MLP neurons of a small language model. Each row is named by its layer, matrix (gate and up: input weights) and neuron, and shows model dimensions 64-191. Each number is 128 + 32 x the weight over its row's rms, rounded and kept within 0 to 255. Numbers have three digits each. A neuron's up and down rows have the sign that makes its largest values positive.
Before each neuron's rows, "fires on" lists the tokens most often at its 100 highest values on Wikipedia text that the model never trained on.

fires on: "an", "ist", "s", "ed", "ic"
L5.gate901:127144098204156163139129159144098130128084070153125144120172102121110124135083135144073204213099152146067157156100144145108130113134105159114118130182138153116184152151158116095171171118107101153138170107104160189128163109066114167090140118114073079102161118156098127115074103144122161109152078115149176183142099088165171153166117109181072180139117141113064159132136179158168085105079
L5.up901:170114067176176140114087134133120160141130100125165140106123132129158128114208074115032164144090128150094179164085118075154140086068111165138116118098131119101170194140115162119084116137118185128108127104095168143132125133090134142070166138206086152122125110140134164096121118192111109171163101094113060112121086140123115142119131115117065138122165102146083152130149144127142113161121

fires on: "al", "nt", ":", ",", "ical", " and"
L5.gate951:151135154139111180167109144170174100146140141077114154111176112156048113129160124142103165209093050153153173144153126154081106169079189099139095091157098116143161119206121068135105204073000150157102087128101114097108086102099155103165119172144194127155128153115112141103134129170101098137098076084091145129136122120165125177081139140165100201204119174132147154155147102105075145191108
L5.up951:112136122112102145121120108127132084150134170121123092112107147106096112077166103111116115141082075119100132112169114103098141107159060188180149136083096159117152130182109066067128135103066169117127062135126079129146100159148134092151131118180129178188090145104172129090164128176078143124161101147098126124146132154159111070121118099128150120129112126115136145137139160111056125143135

fires on: "f", "al", "ip"
L5.gate702:119149092094157163145137103122110097120098121131114127116178092153128210123126178204212123186133136104105201149135146126176123111198104116134074165039089155099126114178115174090117147141097120132148122127108134098091162129109114113107068170180128110142080108155130169086130090121142088171171089142099096111143133130115101128072122126138111157173128160118140179108122186128121068097113
L5.up702:105154153100127131175116158102166090144186104151184123142155104127157085096137148142108128132141149122133138185120109159138183081138119073119109112118107144121125180175058072150119098180177155118193130086104186070202157108107188177108173094135148148129121147134127115099078148127146060177151139161111144119152112124152070120113124089135094172142136105179147174182114122150104150169108

fires on: "ub", "t", "et", "am", "b", "or"
L8.gate77:076167112086115086140100121151109101069040088089138115107169107068115097080075188130120121131101113144072139119151078149166163114117160141142170133096147118122120086160060189098183120119069093151146112110103133133076136143114146080123134136139084140122095156123092088066121145115090094163131099101104126065168113143112135191113156106149154069130132116098140125062074116091178131125159
L8.up77:122131085173107107132035133139153151130118206165083106147112147100078095117133148137175121129143058108131146098200157186100103146175121146112126152103118093056103128111142141111077124171126126150099145098138125098165101135107112096111124121154144165166106176129111113088114054138158107111125125208110100128169156115082183114054100163169185088085130081084130102075115135106132173102100

fires on: "|", ".\n", "(", ".\n\n", "-"
L3.gate1003:085159113124120176182151148171121106081123158118073121100127116105159157094069176197109184136083149133110131167129154144071195173152176145126119144152160114141188095146091092076192149110132124133110141084101118151143094143098102128098147195132180118119144133178145124115116163107145101145147112127144134156163133064097168141135136081139071135195071163118143134092112177159136065173125
L3.up1003:120097175172129122127112133093110091090216163196152099093164060072140137075127098130118134105128111091095066143115138082112142148109083126091141157178120158145160154109145047084131168126099135165153177162130115097083152130105146146166156166132132148123153077055089106137083133077173113119097158133105130132080171159196126144118121145145109140131121114134205097139102103161095148145097

fires on: "n", "y", "al", "id", "he", "a"
L4.gate696:123121096102097157123176143120087135156156121147091143134087150093158130120108133129117143186107105093111176125169177131121154136135154101193141158149145107107150163168144142120175113104132148146088054129081109096162160170042195131129137176124141079149112188129138137081139112093103055109136150123122095182180099105123100153051184078150046167091130142146089088158138117133128082069136
L4.up696:127114140107118130088171130176113208147156119149177155084100147150106138109110090109131131155117081087122106138193166106148168113163090133118145137137041196120132138097136144120138087140122127174134069187136120133139176114113158120118140153124122165153104132122108149080123115127120083113202192145111091117192129137120108122107117123164094132086129157131157124160140147132143090101131

fires on: " and", "ation", "a", ",", "ore"
L5.gate324:162110126178139107107122125124203126121110133131110144057116107141117119138149104155086071172141179119145164108164136144130106128066042106109108117135091102142104105079113080102156088180110105119106091132111075183158099175114122116128136171102128092112104162107163085069172067153090095108166131170092014149190125130162098161069127098152129172145178140154139149155166130165151085129076
L5.up324:116146102096133106108093150160109175099120092170145124097162126106117115101189130126128159116116152065115126165119103138155144092166097099132125127103196160150148171158135153161154067127166100158089154115120175098146094145124127102102119153155062133151142228161112209132167151186102112200183105134088140118124095136160168165162131000062090126116124122126186105100105128112136144108198

fires on: "ent", " for", "5", " with", "8", "al"
L3.gate767:112133212161155171134184159148148052153133090170120151091123143085139171145139173134148156174114109221092190111085170109081130138109106158143097135166134139136135119130112105150090140148118130119089103130075108142166138119143139080122140082056072190101093105134097115111099157121215143134171147166121121070133125093112154137151149160112137130149116138146154133146100129137134149127137
L3.up767:082135156165129160093158144136129134163141132095111127099102219067122119099198107115085169124152084111056176109129128128099127129101128155130131159184141170102087130122143124136069140131136146136075163103088110138186160085131115138119089144117085114120078243094114144145146112134112078182124136144141162068106127120149169121149120174146139154221089150139120195129147143113133140195150

fires on: "m", " by", " w", "ir", " p", "n"
L3.gate482:128146169097099152163185115120067086134184153164083168102128121098168134124102122176089159167124122136107125128155165136146146167111071119070090173166158097128168127109105136109173110091092168116111107112133153171140123093092115126032130160149127136135096138144143162136114146169117115089170075114159131113146141161115135123140126133138114158161162068160042181144094138129116130136131
L3.up482:159131148117079161168150122062125101171076093120091120083100122139073152106127132099153159130159120192125112120155163162110114138133111165134061146125103119140099139127174164087148200115087149107120129164047086156131115129124145127070078103135105193174135122143164121157158049167115110107150094103176154107115214143156074176117105097118105135109098154160177165159119099155111197114097

fires on: "er", "o", "am", "8", "ce", "t"
L8.gate550:087066095068112138139096152097116136113048109121109158175112105203118165125160110104133109119127117145154141194212102123088166180102135127099170198124158112103156122172138114138124102126090109179135067039111126137132140165079127170109102079178124110096156146077164098103180134084136189126110147114116142176140138105092111155084155121101140136096150172212171061121143128171093112149203
L8.up550:124151120087092122148089137076066150118108090116236130083154112162149112178134091163148149102107081153156108084166102151153208115128116152127154163139077172155134073190109057159077138125086078142162095123151095163167125191079074147127076057136137105115155135134146166164102147073142171132112141147091154125177136124144095063137180128102140116134158194122205122070058062153141181118135

fires on: "3", "7", "6", "8", "\n", "2"
L3.gate704:128180133197098086156183115134101137091125114145068082066091213067127159062125147129127161151118166115074121113038147149100122089123153104140137137176119148147121171061167134108096132102125100098096146112066098154138110135104135143092122155109131077139143181167176157208145125128115120150166062131168123122128153148125150109148143105135089152159136157124117187126111170116139108073110
L3.up704:096098140178138134081066099192119072109150108133141082135102151143113126100113173150124120135103092067120169165142128100087084134086124143093123123132092070114129114163089082162152137165170104176144146160135163099078189106107131140103097183094104149081107134086129129141100139102128114127137182092101043101104131122090151150142176142117164090125115116142138146107142078116120083158132

fires on: "0", "9", "2", "5", "7"
L3.gate183:099083134128079073111121162132132142104118162135111122151174079140207143126091149178099095118116124166101121118092115095127088133067139133138190139090092134128113124132121168163119073172098113166110099084129102146100088086166068225172098074132136138068118107145119110126086129115113184171099129098066172091173123111103147115136132160085107120156121131144144098113197182097096133073088
L3.up183:170117195130097116119132162135134166163088149158080140127066127069135201121159158130119141103111133129131159134086112144146090101126165148125148112120187093143157147133220162181070159111077149093167111127122099109156066173155160109152109127078139155192098137135107116179161074133085177131108149054143151119126122115127153106129177142184087081100197086101133150103138134094148155076070

fires on: "ing", "ed", "es"
L7.gate727:187142073170142114140170139125015179119121149086086097111183187157151106127084134080098187132098127159114115081071169115113142147111138157146117069151175133165145126107170139137173104114146129103162141153113132134129144161112077103150124134100150154188083149114148180107092174155088121177123119112163116161154147168113113123155117158120127144139135125097169087185170146149131114105150
L7.up727:136127092124100110151122155133127117125120157101109055198097129159115155139100135143107127155149170121118085137158210120057154127161163192187086130138174085110178151140114137063227158064161108145094130104102199185103144176098122122123127170137151106156152154120160100098191168152124142191163090115095140120109138099121122136132128096171121111132099154165108106152143103099075048120137

fires on: "\n\n", " (", " He", "==", "\n"
L4.gate913:143142125118110140157101120143112081142095118055128108141144103138133138098148128136154093095160160154089200129116170110061138120161153068180144104145157114183093156198082109070104093105098161131099115117106110122075118154168110134127112169185109118057153094169114113113078152114181123100085105094105107156188068138116152179111170123171145137132105196120100059166149109114146143130092
L4.up913:145143132133157152166118095121104139130120125154098087090110179155141112071127124108156142143184173079101153134122143130105135054126106101110141067109147160178104153134092118047117103082143143118137111145132034130093122172162089179139128110127112103102184118159142163125111119097123180093146132150122101130173115120141134155132152105100135086105135152091087131200148156089132123119073

fires on: "as", "ist", "ed", "ct", " of", "l"
L5.gate867:134129074154145126141113158197077147082107095144125148180162142117095148139102121116143129143086172146099149199115114137161104078153182088090118167169102101127142093153137169061186082165133117169114137158156154141131154102067114157095121116168119143077157083178122102130135153092126202139137118108169102144116136114105195134115094095180104128106116151165131140156117190105131119073189
L5.up867:120086148147151146139119109153094172147129146203213121144104147175150115129117165115125145118105124097158144101146154092136145145068122159087093116196110120159126144148129124098140133158098152110125170173174119099114155212205073081137149079182139094136066130175121113120108155173086093093131113163149089105148112128155094138150188192098083134136089139176108139107143104163133145119116

fires on: " is", ":", " and", "ary"
L3.gate135:110151114113128175142149142110118114124142122105069125102145112130157150125138158167059145141126138114119153133157152104119119075173113091139133182178147098038136181126138153086114146087087171113083082149157142149110095089109187091116087128141125161114118176159129119110034123170092103128179091051092118112151127161116167145104111105156109103187118176186120080177150113145124087143131
L3.up135:106181089177139166132161107141168124127102129098107068081185154174108127084141113120132188123154119145117168134093163117101143111161139122160133108148159157128155191151109135128113153148130184100113137132131084146124147128069148197152117124101141117175066153101141140131141131175059081121123107100182192117133146118098167129172156117135136202130154149102119164120163165137085117043146

fires on: "0", "\n\n", "2", "\n", "7", "3"
L3.gate236:112182130142108123120130099165114127099069132202068017073081150102134167156117144088162116132125148075200110110132121141109107100125172126149123189095122156151182151119144128085088129110103122119130148099137092138074129148120147180122101170094114098126117104143185161137079179081073101083145122099187203128129119144134184146126169094164149158192055175157137134061156180176088111105127
L3.up236:100111152164143095138158132059122083147145115109076117174108129050165126135121132186169128109146142160157095092129134087140132197091086108146121065159126041125129073127149124160095124132130123144135121150095128134094108178074092138051124085097123178129129136086133136125097164065167087109122142095146128092159178088117148185111157214141089042113140121200192164123091138167112111093140

fires on: " and", "ly", "il", "le", "en", "e"
L8.gate465:133161113175176106115183122156125133155150149140092101047112169103163183118107168131097136130130134159106177105173184126092134128158135137180150131148050108157179135137106145082103149109107174144114108143094118076122129140113136132056082147103160162095135159127160112115179180137116096183148087135226095139099089119148169111161168127161118111148178134120106185106132117187173097085183
L8.up465:130084099134132102113156149178170077147150123130106190138138113117194137084090119119141121083092087221137220198114173083143154127198173143124092110081076161124085153152100059104114074150076167162157072135139139085087088162108115088153148148117144122090097066159141143095141139138090188134118158152118120146138064124139113076105133159221165077088167102093081158084149117113113156110147

fires on: "c", "t", "f", "al", "at"
L8.gate1000:090148141043124128165092083174073050134126136108126138112161110124114092102123154112110115108132151134103171117097133152087105160184078113124090130117200157154101135146109122108107119127126129100134108100117104155151139117099101119094057117162113139117087225129087132190131129181133135092090143102117100151091122090095154092115108101161170120109149115112158151058075149126100120187108
L8.up1000:121087150055122120115151117126121095132169114093162176169168089130164068117098148058140090090155147180145143158140093114182160122129115143121135070126179104103134122137100049121063124206153099091132196090097112178186098102152124191137116102160104112155139163121136149100086138158063135161099194160172150124192056136135114123184153141111152156179178148149122191149128041115129155154164

fires on: "8", "9", "4", "7", "5", "6"
L3.gate653:134149099109088130125143113152163143151076138138074091116102202141155236065148147120082172134125122063100130096034187151121127049122129159124127169173188153100174067136174096092100140097166131160111167093091114131106124117172142124134073135089118101132119155128116156166118138112124080111197155118089104163134174106146145126158082095175079141153100163104128081128073186132124102111182
L3.up653:145152156105130104153150138123106140146055148138160108122152133106096166131058079116126145111100139129165111194110139133119104140158146187140088134179063084128135106136119099152191151166112103088115112105125147063195123089070158040077117130097182181127105152123059087106110118092152135100163110113117121134074096154061150178108085153149135124113068074114208143174107130141117132075180

fires on: "|"
L3.gate898:114161097108125159165145117132132117126151094152101100064184094163110179123009145177147112143093154156087115140167195080109142093139178112093103123162170060096137115138119121087184160073049121171146127114125100111134118133113119098152125173105146136098116149204137096128107144112146108142139121094129131183114083081089166133131072123186131146173094206117181138149126143144142100171172
L3.up898:125125143125147116199132115108088174160128158178132089150143152138157112129043147098116176120153166122096133161167180100088126085135123132148134124118118049085185095152117161051130113067086154142117137090122182101125118188092116153129105102133132100116105145158107106103069165097098148118143147098140116140096149090133148154118054103134111073175146142112185171172173148152190131138137

fires on: " the", "d", "ir", "'s", ":", "s"
L8.gate742:126132110137147121173144145090090123105147184135078181118097111166151123152064096162124119141110133146173109154175112143066122087083174151171186119109144130131120088152127179111147104186171113140136133114107162125164117118112154136084154106088070071124148112170137162107112085135129089091227086095071143081186092073135134129108168123133095064137133155170142072121156096136154086104154
L8.up742:121089060134108101071154160115143101124096109128102165155106161171163175129123066122119169130141144122113131152063141107093192114121115083123154122148210130156176108103090160181162121139120113156122149139083120085162113173110115091157128111129128050113127106058138117108120132082095117184164104121079092070141130099123199092113087110097075078068144151113148120126069160082073149103150

fires on: "f", " of", " f", " d", " |"
L5.gate67:122141105153103162120125138108156150154087107103079164090093177148086171135026185164134123140151161104100177109137081132143123148191150066179093133182122136106162128112093174111127126090104100115156108096106145110057119133097105199029093174158133131132122178077148103133142105140093079155156105130113105171116137143144111092109099100106168171153096177139127174100156163124122104158167
L5.up67:174191149135127145153099126108127104149115174126163140079135099134118083145154156080118204131138156136135099113195113095135153093089154166142052177109062092152104139123100091110166123083101166079117204083096154138069165184130149126087208107131181106099147115040116115123080163137132151056122148112101118162134124115139095079090139144073127135089131127165110174146149120094130141182097

fires on: "il", "he", "e", "ing", "le", "al"
L3.gate251:116181109140121217171138141139119119158126105131086096066186115150115165134059122162092114138120125097130143141215142143058179161154144129089044132136136083128140163163104145103157222108149132110124104114154156131136153071078153109110094155156113121133173132140133139126175112203121131109108080173113157094106163194100113112092157076133101172171139092197133149146102130146109107141076
L3.up251:117053111073137154105183111129135212148144174130156061148164102163110116129065134129118079150111170142172138120145118169108151152092154047219102146137112102135151197109120153178111093175106142090141147091134174086100166151077156175130147140139143062150179173151153165103150150170174119132056137184061160125101096120080123077128073079144148103156167113138196139111099152134136126145134

fires on: "al", "b", "d", "ation", "it", "g"
L8.gate747:132081123136118148145153166124144158115155143114071089119146129115157145109126107111145201120152153141098150125183165133080116130084143074134142208125203116153121139126137081197182141118124117125123090087099200152130114137192162174133154145147110039149123128157186147153116132109175119111078141105169133125130160170142142067137086110158049173082109129133163149165094181148131159097159
L8.up747:133114145153162073172095140100135127133135149176107131171136095145129141145132095118143098080095159079114098128125190130171206129151079091138158143068193073120107130141148152123172120119147155142195154103123151162164146163110125105103159143122098080125177093112138128124123087084154115088130105147084126125107097100169081107133108150109118179125094081199085152145092092132113094080136

fires on: "ap", " al", "av", "al"
L7.gate503:144137143166082089130168111096146077099100145137145112097118132098069126136184191139093169211096164160086064166155172173112118162179114135087144164163137175114155147163095143079113158138150102126096134092068097097066153209115134097147137147135148119139176128139170155099138114097124125113182059173111094142167094112093171162096108085113129067115121094128170151140142117146142134152115
L7.up503:138119110123138136140147126139136148164124153147165084112085130118110072042191155139071142157091147146149097127133156173177108131139168151078088141091128143114151147122094118125122151180168084133138154101105110165172088122090152146102167130148083140112162118146078180110135169132152046091175161116142101177059152084187068142198103071099084144156138173205127128133128099152189156116095

fires on: " wh", ";", ":", " |", "ic", "-"
L3.gate815:066181098082114139173117113112083105101092130196115165103146068112192115089116158113128114140118105101130142148100195076074117098118116121162140203127197166112172141125052086050150143151096181174146079156168127104124079169088145132118099109132160143094126085136148145081103197138176104122125131114108134128160156147156213118134187106092112122222134164137129093136126137136123082116142
L3.up815:131130198168095094162143184136084120149180171059122185174084104097179154174134126106096094070159138151172093139098123088062122119113142155187131150106152056057147156151148123092148111093110155131111120155134133143148108127070104081126090093126170090074139084104133147122100108140124092099098123162127089181099114154098142109134231118057110116141140102127173153202139131139107112063182

fires on: "t", "ost", "y", "ly", "as", "and"
L5.gate681:093149158120192126179144153184146083107131167112122110110124099071126096112119155157131159136122132166173133165097140094132115120205166086080068131106190091112122154152163168148193194097079056158117126134100116099070079155104135141114065186064152156135121127149111071101151162144110124097188139110159135155068155081140091122073148135138118193173175115150164178113112164103158132107187
L5.up681:091148197160192154104156152171130146120148059115138079082117128135123108139127177117100158092150120146143078137141193073153133071125127105120105109131132136182105144103179099135115152137119078135159129113119133106088099170127083112117130156131092146144122119077121125093119113169144069091159181158118126087056170139108109152104131094146115086163159085069130169100090154129126153111176

fires on: "im", "g", "ess", "er"
L5.gate269:102099215105097137115122125132119104101118099100072130136119074061168164138157156165165098109101042153135138097147137108079167172093159147140119186157116089130130142151111129154115119131129110072113131134099131153106041127166104156178110189138135198109163115180119104151079148090233136165096108137093152163136110097165133176110127085118155117172086160114158075154178168168099102053168
L5.up269:133057148089147111147097140144169161119095101120183126176079153089142047124105148138117118104174147131134156092199116199131068150155180173090135148141161149111141167097112151133090155197166100143178143165187107092113073152184107151125086119113142120101146138137132105146130122105152091113102132202095131193090129141107147115153097107099057054168114133152170129122134147098127132107123

fires on: ",", "od", "so", "ent", " and"
L5.gate197:139162151193138187136099138121132086126081105181095021104082099100154131109163134119117138123119161185175138157104067119093076155119112178158139125158166109083142160142101133108112146080102137118118054088100121149107094148098104118042084120126121167149143140125195077124124127144128096144101134130157136114184150146113181172110101090112148191145170132173162178100149179204136086075137
L5.up197:124139177098114119089127126087116154130036087150135118082116136162145155143132138087134097109137188120171136162122123146120099104099116089038091081092168140122133180139099194118125146077112144185208133085141176124147158116147105101097138107148144096172189086126174140065108139145038137113163146164074093159144135166155175154160127133086122178121087119076161132026138153157135110100148

fires on: "ce", "c", "ing", "t"
L5.gate957:093141149138137136133141154104119118093116156143132104181185108151052129103139116132175102097106133150139168171132158156120150192167128117085086139130129149180175169191132197160122107150155100120125132111097159184131082139103096132118108155111107150121143133151115055164098125091154157150065140108142093176154112111111120111082180098138121180177133135168103093126121116157116088139146
L5.up957:105145202083139076081124170069131125126079143121155179102159065142134184122152139131126059080115077108192131106193165073090166181084073150082151126126134165109150057135131101148120090070102104106139185106152166176104145121102100081144130117191105189086101057156136094145137108095161139117141166111122159130157102131152117164134200099078171126152153081160172084132112142127122137154153

fires on: " |", "d", "ul", ":", "el"
L5.gate811:136125078115112093117174083071145101092154164104162155168161085134163152132086093160155138144132125166161130159215131047116112120192147106176188172097138103192115162113110124106190084119136134144157082116145150105129136139124107143132072141118146101099153129096154169084082159134148122126155133108156177139181077116044126080111116146096081133129163130155095092158213126102147108125141
L5.up811:096096125097124095119147122058182147079142176123155151147176142217116098146156135115100131074116099118108134083129081103128156135124137124155157090109163140143181115135102135112111040116099118130119103121123122150157170093160084140151162127190190105097128140076169160118131137153145075115161105172072138119205155154146190035134079179100126120158146149153127078145185118132170073141118

fires on: " and", "and", "ad", " to", "t"
L5.gate820:113174117136180126128117136190123141125110110136109086109128135137152132108122223145150107173114129112092120105158159134153103130102182105124095146128175105117130152158132134060189123083086094166120096107133169116147112142071123124099108170105121059135109138206134127100130129137138126131155057080216136132125164098164158103113132056183111123094129144089177171165103135095146126106168
L5.up820:118090108070214148135109127158103190171118099197128093112083139094119083040096179113156079085116095116110110113104133113191170123112174150136109092084117101111140102134133194137116096065079099116051121133134169117107110123125131132089147143067142129127107159108122099123069095100124110088076106126166121135147122174175148102111057079108163135125183099098147136100129166152146143156144

fires on: "2", "8", "9", ";", "e", " and"
L3.gate958:137128137166141150196192088123119111127134158150078082042119172078169181150064163121145168122168114165115150128191150148078094149177155090169167069129122096057135163136090134096132158137142116142066123125108127142124094146079165119094110152104139132124171224152120122112150133152152125165111140116147155120125111071171119197144168112085057103168090126129189135137114131112189097107149
L3.up958:127113133153170119135128076084174135098112151153151075120097151148125141111141159091105101107151155075119151101172120129135140109163101156138130080149100082065101102188115078103176146144166143169154075116117116128143198183125123121086210143087182136153096152080167110117177130070055127152136142103131085117116087159096116142134121144093206096099121109095108149116103171163098139134114

fires on: "9", "1", "0", "ong"
L3.gate632:105150122119178180127146098147085111139151153170145147061096110083119144125065090143168078152127094074101157175170161138120098147128059073099081204135118124167141179154127153086098120105079132136121144105123152169089152116118140194118069083107117169111098101169155121179096099197104135119155111095174162104121169195129137142101104067102095245112188113149076151119194124130127115100125
L3.up632:151122120154165176106157071152131084138139089109191205083091113125085109195087135164122139075106086165178116098194131160173150125113155134140195124110087131095114186114118142145120090158125163108109086144145181130159104109138119114133094156155167136071134073080111128089108103099122154096125119145118165136117096165170061123136121126132146153153155076140101189143131139135167122126145

fires on: "id", "y"
L4.gate530:122119113124100150200195174138126104166098107124092158128077164149165190109045165098140127160123149109143127127152180187061106153127138115194148185165152116146180100127139141105156185110075105098104084126119135111108146146059172094132101173162114078112170145143145134075138096096104109119140129100115154160179140126168112135120076050099096125156144099134122113137152176164095146119133
L4.up530:134178152116154147121140134113085171127148154171139093145111113160177147143102136106114197147079189135143125138085072166163154158099083164130164153150117120084151120142096173090138106101112082125138088132150105106121165130112126066083155135079089135117145142095050097147096115085090140130149231149181158112070130116093119160178161113153124116125125162168115121128121144123123163100124

fires on: ",", " and", " "
L5.gate33:138114119167108114101162070136171114107177112116143073121069128105118184149130122162163088214123178120196128104149185158115108161149102084088156126103169083125129114144143110102217155057112139153135119096111111109120126195137090172072143143150113116130170163124123111101143173149139149120149122125132121140108113125098117093087058059211121153091152157102122154137125151116113082088127
L5.up33:125077069130188106097171121079107118101132168175133137117091132136175165150114103109127094161128182109094069164130164152153194113096099088165080154107174105115148143108191124097156164088082124126102117150099140132139123171136148124089137119108102134130085102185186169140098131104104169147115144113112173116119097143148139087176120045165135083115080125167135079133084162135096083146119

fires on: "===", "2", "|", "=="
L3.gate955:140162081130089140178145103115072132158133121165139155077190078114122122149087124126104092140098188130153148148135145126111138093072179088166084152161140060159147173154147156079160199105112148117171167100122145121118170094114143137166135140156096095089174136200097046117113129087156118124119092090107139181062128102178109127148167058135067166174107136136148117209102151169155126128101
L3.up955:148111110099107113190129115137164088161186104167077182121167104055046109125106139107148099112104147104094157154167107107099125116221127107121112121196133046125109176112166088032154175136073078128167132165121150086093136175104189119173155131114128073125166124144155152092164125125120152110150157109127107149097151090176144077118122152178084124130106106075132122211053114136125155182149

fires on: ";", " as", " and", ":"
L3.gate750:127147094134114159131097112223119099137142166145114172058143082111158114120127173188081157141102132128102126169162113106089101106119146138140120148090165110114149127151096092091186160107070187140096126132119105095148082135128102170145149133116140139107111157168133134142042143163133128139117102069074113103160088100139206124162170129113096149220151179161137155118116139110120099120162
L3.up750:133167163135167115125128119104126124146134177145100143176137138207142093133118083098080148117156107099126187138070131175091150112183161136129139174153086085125155115129117119088112142119158118121130127136117098144158120085159106144128161136119108139185178117117144107133108117134112166147131144129167128210135126169110212102123085155099130226164108149157135149167151131139126152073142

fires on: "9", "2", "6", "1"
L3.gate456:103091100099092135122164067107120185134104137129147164117172072069131120191151160155108129188100127115135156137152088144149120105118112155108096174129120125160147156143140125132138140113149124119134113092160131135107111107149117149171141102132190152144143179142127092156170077145093125152136082082082143138180133181040164077120180140168098184157116125178064150120151115097097094059142
L3.up456:123064135107141144148140070069067153162085148155134168080129108088099164155114126115135111139137133128137137144171073151150107139129062186105141154088070137115151100152147129159085039110103115104154089142151136152104110145154071097157113042094136141167103158077071156125140067107111206105062137140091151137118144127131129102060215149153140064128100042154122186107177087079183180090103

fires on: "ed", "w", "n", "es"
L7.gate185:132144109170166052127166116133125148095119116100083115139164151146076096128088073121034162112145149067144114117174109136130108133118118109088145151126107154113117127157127072128173078142153153112100095188112116196141078170152105111172180109107133127134051093112113103152140163142147148193125091099141207103129182173174140121121133092129120150138093164154095119148143177185116116132134
L7.up185:137124183139132135120119111138137100194121129130095061163132144157113063128145151131148185116132156122041122143107147148091124092118126148230068128143190077090102174122098131125131167137148181165058111129134207116141111105095137099103107132140063191149133128091126114191081093141083139150161143087164109081044092141074174136152116101188112144110104135142143122091165108121087122144182

fires on: "\n", "\n\n", "A", "igh"
L3.gate179:122139098085095070152124094155155140118097093101116100128126102158161142115147167102168094166090131110132167121087156076135141113157140101134146151141208141134147125169083110108138115129111151180127118105115114115113112177128111133115160153129109074093161125128172065091076185126198129083051131141121069189190135126131186096120210087166113133161109215114113022138179165150130074162109
L3.up179:108095137084135100073067118122147115121140134092144128124147158134114105113146108117082083127134132101133063087111123134191127140155167117101119158129174080166123144133139129161088080066113099098144209129153135120097131078131121135147147110152156148141145117140141171108120161076131202118132138138130095039111109114135136141073129140092143151148139108145141134058203054158092119181173

fires on: "n", " and", ";", ",", "le"
L5.gate373:121190114138152132141131109152180108101153145205118119096173087059091136102157177178147188148136120157112135131163121162113142164191173139118170131070100141148124127211081106066178162131106146101079152125103086179123084115107124172125114116076173081129164162096116125139100213175162126114113064126146107119145120153144141117140195026154142157138132181105129150090110130131096175100148
L5.up373:125118065101166141117096083147134116105156126073105156136139045104138169104156136116141085115138090084135132120170176142128182169141150128194181130070072151120101085197081075086178188095074149179092121129130131115142148110113068163120146100129136127116164125087144143123125153135117174094088072166150079105148086139176136155113159113174087135129141133136094169158129119102133133150139

fires on: "it", "p", "ar", "in", "ation"
L4.gate201:109155143160112163187094187089112121110117153126101144079128112128168080161082080156133136112100108157116165161146096163143155137069143153124147174167181112151125147134091144105121126137112116107142045108123191135105123121153164150115133111145117126116157166161152114116094146149106163095179142137152135162102078095077163090126090120142115190147150177148231104154088127159148090115131
L4.up201:110114105144138048132135164066119147120106126059122157087146134114176137141136121081184104118127147102084161096130153177142105141154099130107185067137168118149108102163145131107158208116126172099138117078171135144108128184107122151182087196146106167135105104091223162105184149100111159137111127153115169161147091060118123167176114074146136182159104086112118088061114086116078145175168

fires on: "e", "t", "ry", "or", "ive", " |"
L5.gate388:099127098099150109136069187118098083141134125175113161128128117069087143098102104135161116130100125135122158130123130105093163172110143149128179118152133078175136166144132155109097106122116050138191153126137187131059129162092182118112112155156056200097127143082114104104106118087122082090092147130121176107091118141170133166080054101159184144137120113111152098070152149179148123149160
L5.up388:187129078183142103088104183089161120114156105122186116096111150165117099089140132127166107176156054121166125114125106156141186140138124120132087144082088165136140135111086208137158102128148151152172139114144109122171121165152126113084116116133067122164056138090115184148203106110072110108129141196103160147127110120098093103121081129149167113153139102106088139122152116121177096113137